Part of a small language model's weights: width 320, 5 heads of 64.
MLP neurons of a small language model. Each row is named by its layer, matrix (down: output weights) and neuron, and shows model dimensions 176-303. Each number is 128 + 24 x the weight over its row's rms, rounded and kept within 0 to 255.
A block is one neuron, or neurons of one layer that tend to fire together. After each block is what it responds to, as a language model described it from the Wikipedia text at the highest values.

L11.down9 [ 97 128 131 160  79 145 127 154 173 143 136 158 139 103 108 148 154 173 139 123 121 155 113 120 130 151 129 136 121 122 111  92 116 143 163  90 135 158 120  99 152 154 143 150 117 124  99  98 117 107 122 126  90 104 102 166  76 127  96 117 100 166 132 117 104 168  70 109 131 134 100 148 143 124 141 157 151 111 172 175  76 134 142 151 169 155 149 118 149  89  90 158 126 160  95 102  87 138 165 132 131  93  98 155 137 131 109 128 132 132 102 145 141 160 123 138 152 157 136 194  90 164  96 140 115 131  94 142]
L11.down100 [138 148  89 133 137 116 146 124 129 157  90 134 157 118 144 121 125 118  96  62 107 116 117 144  90 139 123 133  94 141 105 147 108 137 131 160 134 111 122 132 119  89 123 122 122 116 115 155 181  90 104 153 135 146 119 116 187 103 135 123 103  91 181 143  92 149 144 136 110  85 143 133 171 136 120 164 113 131 153 119 127 143  86 135 110 151 143 140 135 100 161 168 146 148  93 116 120 100 166  81 151 116 168 124  94 144 135 126 152 125 154 144 142 156 139 103 146 113 188 144 132  95  98 149 148 177 144 104]
L11.down157 [179 142 108 164 104 141 138 185 124 152 109 112  91 155 160 161 117 153 145  85 134  52 162 104  78 108 123 150 162 150 125 182 156 137 150 173 148 109 117 122 123 130 149 123 124 122 149  97 116 133 118 105 165 166 113 109 100 162 125 164 151 120 141 177 120 129 127 134 111 124 116 127  99 141 108 106 129 135 121 130 105 119 135 123 149 118 140 124 136 176 139 142 165  88 132 124 132 146 134 124 106 152 143  99 142 131 137 167 117  95 113 101 141 135 149 141 146 129 148  99 103 168 170 136  97 124 157 136]
L11.down272 [101 147 160 107  77  78 139 147  92 122 143 144 114  99 143 123 145 157 128  96 116 108  77 141  96 152 148 147 178 131 118 140 128 168 157 151 178  82  98  93 126 109 146 165  98 134 121 146 151 123 121 131 118 130 142 162 130 138 106 102 134 128 169 153 139 159 131 120 117 113 168 137 120 139 124 179 177 137 175 163 146 153 130 119 147 104 128 107 114 134 146 150 151 136 125 122 118 121 126 113 111 106 125 133 119 118 138 106 132 140 149 117 127 130 103 135 128 137 155 126 114 117 120 160 128 151 146 131]
L11.down334 [144 124  79 121 123 127 111 119 141 110 143 108 114 133  92 116 153 128 133 125 164 114  99 160 141 107  96 121 150  70 126 122 103 114 112 154 105 114 127 133  95  95  98 129 133 148 116 145 153 140 102 117 132 128 115 107 175  98 107 126 134  80 120 118  85 160 155  82 145 124 118 142 168 134 151 153  70 126 120 127 133 158 132 120 147 124  69 128 173  84 189 132 143 157 157 144 137 181 132 131 105 146  90 108 127 119 144 107  93 125  98 138 145 131 140  81 152 120 106 121 129 141 169 118 145 131 125 120]
L11.down398 [122 128 135 136 121  93 149  97 135 201 164 117 119 106 116 122 135 105 149 116 124 133 121 153  87 170 155 132 126 125 146 114 129 160 123 142 102 180 158 146 118 135  97 162 106 129 140 144 141 124 116 118  92 125 129  84 191 133 113 121 146 137 112 153 107 114  95 157 137  86  89  94  90 117 126  95 138 144 129 139 143 116 125 132 142 101 110 142 129 146 154 146 111 128  97 104 129 105 107 145 155 129 158 135  99 117 140 152 137 135 135 139 124 173 128 114 149 102 146 116  83 170 111 108 124  86 144 134]
L11.down418 [116 116 125 104 121 209  97 125  87  98 101 158 134 146 106 116 118 137 147  99 131  91 169 128 163 126 122 168 156  98 156  92 156 118 131 131 126  89 118  98 153 100 102 131  98 129 111 159 113 119 111 135 144 127  90 119 165 124 124 112 129 117 122 159  86 159 128  87 151 138 124  83 122 115 151 162 165 128  99  98 115 160 149  97 155 136 110 160 141  91 161 110 147 129 155  93  73 177 125 171 139 128 125  88 106 162 149 158 120 161 117 120  95 107 108 157 109 129 120 125 187 136 131 114 117 114 123 135]
L11.down429 [145 129 170 109 148 109 176 169 130 111 141 148  84 161  90  89 146 147 155 109 154 140 148 140 188 148 137 113 175  79 129 134 147  83 136  97 135 124 123 141 123  86 118 152 110 167  78 158 143 160 126 162 125 140 126  90 145 133 139 150 129  55 116 112  96 114 119 162 147 125 129 124 123 123 102 116 163 117 147 162 116 133 109 110 124 142 122 170 128  96 129 105 137  95 156 133 106 135 139 135 115 129  88 134 138 143 131 168 142 124 101 123 114 101 106 151 159  80 131 128 129 165 155 166 123 124 138 122]
L11.down733 [102 125 117 121 136 130 119 123 130 130 202 119 113 128 151 127 115 101 105 142 143 122 132 168 101 129 164 156 144 144 136 143 118 187 127 138 132  94 102 164 134 120 116 132 117 142 137 100 116 145 118 136 118 117  94  94 160 152  78 119 147 135 106  84 161 134 145 172 161 146 143  88 129 152 161 124 121 110 133 117 125 126 175 132 124 120 105 111  83 161  92 136 152 107 133 130 128  82 143 125 142 124 156 150 107 128 116 136  83 140 150 151 118 115 115 124 149 149 166 122 107 142 114 103 163 139 107 127]
L11.down757 [120  99 101 143 135 116 183 152 110 135 151 133  99 119 115  59 113 118  96 147 140 124 150 101  93 135 149 145 138 102 132  89  90 133 165 119 111 102 132 143 113 163 131 130 166 136  87 116 116 115 144 131 118 120  93 111 146 106 138  93 161 144 146 167 149 143 126 123 127 147  85 129 134 133 147 140 140 159 156 164 105 157 117  89 119 164  96 132 132 150 159 129 130 126 118 117 110 152 107  62 151  74 115 100 158 160 109 135 138 124 108  77 154 115 164  77 138 129 125 130 156 128 113 125 103 148 148 115]
L11.down777 [120 132 161 151 142 119 137 143  88 136 185  88 123 132 106 136 150 117 148 145 129 118 162 126 116  86 150 134 106 148 144 126 108 146 182 130 137 105 154 108 151 115 137 105 147  82 117 110 126 143  83 141 124 151 137  80 116 145 124 153 105 130 146 136 129 110 127 138 120 179  85 108 182 132 137 155 120  81 136 134 141 144 113 130 140 144  85 141 162 142 147 115 150 149 139 119 141 117 130 171 135 136 135 152 156 141 116 150  77 161 134 148 111 140  79 123 139 115 116 154 191 108 145 140 137 152 126 109]
L11.down802 [143 123 171 114 150 102 145 118 125 127 135 128 147 125 110 122 113 117 147 131 148 130 132 139 115  93 197 115 127 142  85 126 126 119  89 100  98 119 152 139 162 145 125 121  97 153 137 174 115 103  81  97 122 105 100 124 124 124 118 107  95 137 151 138 107 107 126 133 112 128 144  81  90 123 134 152 165 101 178 187 133 113 107 101 107 146 111 117 106  82 180 140 130 132 104 125 138  94  76 126 130  98 131 130 131 108 120 176 143 156  89 171 104 128 153 109 149 129 113 102 115 124 130 157 139 127 106 154]
L11.down895 [130 113 169 185 120 108 141 101 123 192 112 118 156 112 103 108 136 147 111 183 136 118 118 117  95 112 153  93 110 132 156 173 156 107 134 102 129 154 119 143 124 143 141 138  93 133 141 115 111 131 102 126 105 120 134 114  81 138 110 127 135 144 142 172 101 143 121 134 110  96 151 121 194 118 160 134 177  76 149 177 158 145  84 130 129 154 108 129 124 118 155 160 135  96 105 134 171 166 132 109 148  96 136 147  93 141 115 108 107 168 107 137  99 124 137 115 132 141 149 118 117 129  89 143 147 147 133 142]
L11.down1068 [168 126  99 130 123 124 149 123 117 149 133 138 143  83 139 166 126 137 139 103 144 130 108 123 136 117 119  96 122 122 160  96 197 131 105 103 133 135 147 136 111  97 103 132 127 127  97 156 139 147  93  95 130 104 116 101 105 136 137 159 114 101 122 103 119  84 105  95 122 139 125 162 155 118 157 120  99 131 135 149 142 129 155 109 152 124  50 140 135 125 132 115 139 174 169 157 135  79 167 165 112  92 108 119 105 102 125 146 136 155  96 147 114 111 143 151 120 138 148 117 129 146 100 134 104 123 117 171]
L11.down1170 [104 143 111 141  87 136 127 156 128 150 153 121 157 129 120  97 143 179 132 104 110 150 140 103 126 124 104 111 104 150 121 111 146 125 118 169 177 120 139 111 190 147  83 148  96 119 121 151 113  98 153 130 161 122  83  86 134 112 130 133 145  90 126 139 135 169  83 136 103 144 173 116 155 100 108 145 138 142  59 153 119 114 131  95 137 100 144 113 173 127 129 150 110  99 140 152 112 104 127 137  94  97 141 108 134 150 140 141 145 137 119 132 114 129 106  96 130 180 142 165 167 101 101 119 111  93 121 144]
L11.down1267 [108 133 122 115 116  91 129 117 138 126 131 113 120 156  91 144 174 161 131 128 152 138 139 114 159 133 142 135 151 146 105 159 105  75 149 136 145  90 119  95 137 126 135 122 130 137 128 112 123 108 104 112 159 152 135 115 157 102 117 136 148 127 153 134 149 121 140 143 121 127 175 128 127  94 114 169 108 114 148 129 120  84 117 120 113 140 134  94 135 100 127 118 176 111  65 121 121 126 140 165 127 157  80 146  86 163 114  72 105  94 143 135 104 139 102  91 136 110 120 101 177 108 138 126 124 116 148 153]
Responds to: Noun-modifier word endings. The last piece of a word or name that modifies a following head noun in a compound, often for businesses or occupations, e.g. hip-hop (musical group), fashion (models), furniture (designer).

L11.down79 [115 131 107 107 146 130 108 104  79 106 110 112 136 132 103 146 144  90 130 127 113 169 165 155 142 100 123 143  86 114 121 141 166 121 120 109 129 176 147 139 107 105 118  98  51 133 141 175 139 127 135  98 134 162 127 112 120  78 199 127 103 166 130 139 132 109 125 118 130 102 130 135 132 118 134 123 120 131 149 153 140 115  79 149 118 160 151 157 143 148 125 142 125 135  78 140 145 104 124 102 138 126 172 130 108  98 120 158 116 150 124 177 148 168 133 103 140 127 115 114 114 108  89 131 112 116 140 103]
L11.down94 [136 139 121 112 153 152 154 145 169 119 139 153 163 161 127 133 114 115 148  89 103 101  92 128 113 150  76 119 134 119 150 176 148  84 128 124 127 134 155 126 119 153 122 145 101 137 191 114 108 106 135 159 146  99  95 122 127 161  99  95 125 112 146 137 132 125 104 100 145 104  86 119 104 122 156 114 150 125 142 131 113 121 127 123 144 173 113 105 124 108 138 157 110 127 126 130 146 165  81 140 117  83 150 171 140 119  87 120 140 131 151 150 148 118 108 114  96 146 158 113 134 130 120 113 115 158  88 125]
L11.down141 [153 116 131 126 124 162 127 165 160  85 127 181  97 155 124 118 129 108 148 118 142 122  82 151 109 111 138 123 135 100 159 102 127 118 102 122 137 179 125 149 135 121  99 127 106 168 112 123 105 140 164  97 139  99 107 153  80 155 137 105 100 110 126 117 114 163 135 156 151 137 116 144 131 136  91 124 132 163 148 161  95 118 106 151 175 124  77 160 142 142 126 122  59 100 111 101  91 145 128 149  99 114 114 112 156 146 159 171 135 100 125 100 126 131  82 114 146 126 113 172 182  93 144 135 144 124 107 119]
L11.down163 [ 95 145 142 174 124 137 143 131 139 105 140 129 121  93 152 130 113 124 124 140 133 105 136  94 116 155 109 130 153 101 144 106 137 120 172 146 157 134 134 117 134 104 133 132 139 155 135 136 143 108 126 142 126 155  98 136 128 100 158 107 144 127 141 106 129 128 112 153 150 145 153 136 142 177 110 102 101 159 135 112  37  86 161 148 112 121 176 144  97 134  83 116 131 134 121 113 133 154 105 134 117 123 111 139 142 136 135 133 162 140 128 113 153  72 105 127 134 140 125 151 162 106  78 173 140 163 154 122]
L11.down222 [117 147 119 136 159 127 124 121 127 130 151 129 157 121 189 136 104 140 168 146  95 152 104 109 106 176 123 108  74  88 156 158  81 134 143 136 121 123 124 125 119 155 155 135 127 117 181 145 121 178 117 132  98 111 115 131 138 132 106 149 143 145 165 150 143 160 146 140 114  74 108 123 142 155 119  84 115 174 101 153 120 119 124 105 153 117 146 124  96 118 104 109 158 154 122 132 174 119 134 117  92 116  93 149 131 153 121  95 129 126  99 109 142 122 120 119 121 134 109 130 113  95  96 123 150 130 115 105]
L11.down304 [ 68 157 110 143 135 140 131 111 133  90 131  94 135 118  91 117 110 153 130  96 122 121 136 128 117 132 140  88 118  97 105 139 192 105 182 154 124 116  69 127 165  95 165 143 156  95 111 105 163 132  96 143 156 154 158  78 134 108 138 143 152 117 159 148 131  99 157 102  98 149 149 132 160 130 143 141  68 131 139 175 115 126 131 104 142 122  98 110 111 152 123 142 169 129 158 161 169 151 135 123 111 112  84 107 116 120  97  90 105 121 140 133 123 160  98 107 105  84 130 155 156 122 128 133 155 117 157 129]
L11.down372 [138 144 134 121 149 148 134 147 133 151  94 107 165 122 128 140 146 123 136 122 110 153  77 118 123 145 112 142 120 124 113 106 143  88 126 112 160 152 124  69 125 107 134 149 147 175 133 116 149 125 166 110 160 150 146 151 144 121  73 117 133 117  95 115  64 122 121 115 120 116 114  69 121 159  99 141 161 103 137 129 155 133  93 137 154 141  94 161 105 101 125 151 123 159 134 108 125 136  87 187 118 140 112 142 137 117 159 102 162 113 108 134 147 151 174 145 109 129 173 129 152 141 136 109 131  52 153 114]
L11.down447 [120 157 128 142 135 156 152 128 116 142  83 116 148 139 121 179 170 143 188 116 164 129 123 137  92 139 175 105 119 163 159 160 121  76 174 114 132 166 126 132 122  85 118 118 107 108 112 104 105 110 123  84 121 145 137  95 113  79 104 122 128 146 144 139 149 121 126 111 119 104  82 149  97 140  94 138 130 143 114 120 110 130 111 132 120 123 146 109 131 103 121 157 120 113 122 103  78 140 137 107 142 140  74 104 126  96 119 169 113 167  91 160 102 116 111  79 168  99 124 130 120 153 121  82 135 122 198 100]
L11.down467 [146 112 105  96 122  87 120 140  95 134 106 133  79 116 150 122 141 112 122 121 116 105 153 105 114 115 110 141 121 133 108 101 114 177 134 116 147 141 127 155 167 135 158 155 119 114 122 115 153 160 149 109 104 111 108 121 132 145 142 141 138 131 155 112 120 150 133 184 163 129 120  94 134  96 113  96 135 116 122 122 162  66 146 120 132 125 164 141 114 144  83 116 103  99 141 128 143 134 166 159 127 123 137 105 132 119 121 136 120 141 191 154 158 120 140 130 148 105 180 150 113 123 166 118 151 154  91 157]
L11.down558 [133 180 145 118  98 120 132 135 127 166 167 112  75 144 168 133 131 139 139 165 113 114 154 126 148 124 151 164 106 126 125 132 112 135 151 144 155 117 176 141 152 108 158 111  94 112 120 163 112 138 160 135 116 104 104  84 101 107 112 139 130  84 154 157  80 144 143 150 115  98 164 130 126 148 155  83 137 150 126 153 104 114 117 110 137  83 136 134 117 148 148 117 158 151 136  85  70 155 149 109 131 107 141 105  91 147 152 122 107  97 165 123 163 156 151 137 113 145 125 143 141 156 152 114 152 112 112 141]
L11.down578 [119 107 134 162  95 127 111 149 116  91 170 131 164 158 115 120  94  57 161 111 126 142 135 148 121 147 134 160 139 150 108 110 122 167 113 139 132 157 117 115 129 178 112 159 150 141 120 123 167 151 127 105  99 181 108 130 122 161 125 110 182 105 103 107 152 137  92 163 132 131 118  70 117 131  87 149 130 121  98 158 118 143 122 140 157 152 125 124 131 176 142 142 169 122 111 113 163 115 150 168 161 162 161  64 137 129 148 122 132 137 125 119 134 124 177 141 104 112 144 159 103 129 129 125 109 126 159 119]
L11.down859 [137 133 131 157 162 143 126 154 148 126 117 171 101  91 179 129  98 128 154 137 135 121 150 146 151 146  93 142 147 132 138 103 158 138 149 127  93 109 109 153 143 158 150 136 128 103 114 126 113 132 151 101 140 103 140 135 159 127 130  97 109  75 162 143 154 126 108 127 128 162 156 163 139 106  99 171  93 133 107 170 111 115 138 112 166 132 120 152 139 131 117  90 170 106 154 147 131 124  85 134 123 119 154 111 132 130 118 103 186 135 177 109 147 115 150 111 139  94 140  78  79 127 117 152 153 102 170  86]
L11.down962 [ 98 148 133 141 121 119  88 119  88 104 162 174 131 102 131 115 117 144 133 141 125 131 134 147 102 175 113 119 138 106 126  95  76 127 114 124 101 118 176 144 109 149 116  61 121 135 144  87 105 131 117 127 118  98  93 134 121 118 149 165 142  90 124 121 127 142 131 121 160 102 104 139 160 145  98 128 126 105 169 154 136 111 118 122 123 108 105 138 162  99 110 102 104 139 160 120 165 134  96 124 118 168 132 141  99  99  94 150 135 113  96 110 132 132 122 116 188 122 117  95 124 141 134 111 146 160 120 119]
L11.down1230 [125 148 141 180 132 158 121 111 116 102 137 140 153 102 198 103 116 124 130 134 127 149 148  89  88 133 114 135 100 126 109 123 122 106 121 101 145 160 137 183 149 147 153 135 150 134 147  92 101 171 151 155 105 104 122 149 121 169 115 123 142 111 151 132 121  90 120 131 156 128 127 108 100 115 185 166 135 118 150 105 154 125 157 125 157  82 142 166 120 123 108 144 102 140 130 152 126  77 106 120 115 110  93 118 108  75 106 120 111 144 158 143 135 121 121  99 107 136 112 138 117 107  88 141 125 136 110 127]
L11.down1256 [131 132 121 120 148 140 156 167 136 161 100 152 115 134 132 111 112 149 142 147  75  76 135 100 143  90  97 145 145 124 109 148  99 143 132 103 105  88 138 116  95 122  88 132  91 105 124 143 142 132 133  99 138 122 171 141 132 105 110 100 172 117 177 124 137 114 112 113  85 122 140 175 113 145  85 140 155 125 177 107 117 107 152 112 141 135 153 154 113  94 121 151  46 159 111 112 103 179 113 129 122 101 100 127 121 141 139 125 103  99 110 111 140 137 108 116 141 136 133  96 103 150 126 160 144 159 110 134]
L11.down1261 [125 133 135 145 140 150 116 158  98 123 147 101 141 138 151 112 109 134 169 187 109 100 172 152  97 107 140 105 109 115  99 145 111 126 129  96  92 143 148 146 167 145 179 104 110  95 111 123 104 124  95 191 143 119 107 133  97 120  88 136 150 140 133 122 157 113 105 120  93 146 116 124 125  97 132 134 119 111 128 133 109 190  90 154 147 103 111  85 143 146  93 119 131 121 156 154  78 145 169 123 114 117 132 110 113  59 172 108 114 131 127 118 111 152 101 124 148 139 135 119 141 105 155 158 129 129 108 118]
Responds to: Separator before a number. Delimiters and words right before a number: table cell pipes in stat or climate tables, list colons (Losses: 3), month names before days (May 1).

L3.down837 [144 136  91 135 146 130 127 126 158 147 168  79 112 120 175 132 130  96 114 139 142 122 107  75 136  97 118 132 141 147 113 115 188 130 141 159 140 177 137 199 100 134 129 177 128 128 105 132 124 102 117 127 124  99  99 103 133 130 117 124 133  90 161  85 119 151 109 129 149 100 162 137 141 159 120 122  98 115 153 137 142 124 125 139 117  90 101  92 108 136 131 165 129 137  90 103 101 134 110 163 127 125 104  81 137  84 120 117 132 173 161 125 132 149 141  88 102 102  90 118 108 122 112 154 136 134 130 183]
Responds to: Organization name endings. Final word or word piece that closes a multi-word organization or institution name, such as Service, Association, League, Records, Conference.

L6.down94 [143 103 115 139 154  87 136 142 143 126 130 126 141 142 133 128  93 117 130 114 120 121 107 119 113 155 140 100 145  87 116 151 130 187 148  97 109 142 143 114  94 131 136  78 131 109 115  96 133 136  86 186 145 149 116 120 101 189 102 116 185 146 102 117 180 107 119 132 113 122 118 138 131 120 139 162  67 141 112 141 107 102 104 160 108 112 118 107 141 159 123 103 113  95 125 118 153  93 160  76 108 173 136 157 166 135 136 146 114 158 125  82  86 106 102 136 123 123 109 119 126 132 131 152 112 158 153 145]
L6.down554 [132  79 150 102 155 130 124 103 163 177 134 117 122 176 159 146 104 160 112 117 135 121 169 105 117 118 124 152 117 120 178 133 101 149 119 140 102 115 185 124 158 135 158 119 134 120 154  95 147 154 153  92 159 128  80 111  93 128 144 109  96 168 149 144 147 136 170 105  98  97 120 132 115 152 110 109 101 162 138 127  95 149 124 102 144 128 103 116 175 117 128 103  71 131 129 156  82 148 147 152  88 102 121  98  91 133 132 132 124 151 149 114 144 110 142 140 125 145 100 126 131 129 143 144 111 116 130 137]
L6.down781 [125 125 122  86 126 150 138 126 121 118 101 123 139 163 148 145 113 100 103 123 118 124  74 149  98 148 103 129 101 102 172  80 132  59 125 159 138 135 122 112 112 143 131  92 108  99 141 127 175 137 132 119 122 170 143 142 142 158 119 121 126 113 170 163 111 134 133 124 137 158 131 118 134 117 167 129 118  97 120 111 131 106 133 131 121 134 123 147 111 170 110 123 109 104 170 125 107 177  97 126 125 123 166 154 129 117 104 113 167 114  97 107 130 100 135 179 133 170 113 145 139 158 129 140 162 123 114 102]
L6.down1113 [165 175 166 144 125 145  89 146 107 129 130 150  73 170 100 148 126 131 144 136 148 135 139 150 111 137 142 149 124 146  79 160 134 137  99 168 131 115 107 124 103 145 125 128  71 161 170 153 181 124 135 162 131 123 145  88  93 111 146 157  91 157 144 160 150  97 130 100 120  89 121 117 109 149  92 145 140 117 116 128 112 150 135 125  92 143 108 152 138 118  94 115 110 108 135 150 136 112 123 157 103 113 117 160 163 134  98 137  92 121 175 128 111  92 141 140  85 101 104 143 115 153 141 137 183  82 174 118]
Responds to: Table and infobox delimiters. Pipe cells and separators that open rows in Wikipedia tables and infoboxes, like climate-data or stats rows, plus mid-word pieces in technical words (mac-ro-phages).

L3.down887 [136 173 157 113 164 142 154 125 153 117  91 102 119 166 155 141 147 162 113 134 132 135 122 149 148 126 108 177 141 142 112 121 105 115 127 105 122  94 172 132 111 124 129  99 131 135 143 118 105 140 132 109 109 129 146 113 138  86 124 127 139 122 106 136 123 130 152 143 128 146 130 119 157 137 134 109 183 120 139 127 127 199 124 142  71 127 130 146 168 123 133 134 133 149 103 127  62 124 127  99 131  89 133 189 125 126 112 129 135 140 134 113 128 107 151  71 146 211 152 142 129 196 123 137  97 150  79 124]
Responds to: Table cell digits. Mainly single-digit numbers in pipe-delimited sports and statistics table cells, such as 2 in win/loss and goal columns, and sometimes word-piece endings nearby (Kilmarnock, Partick).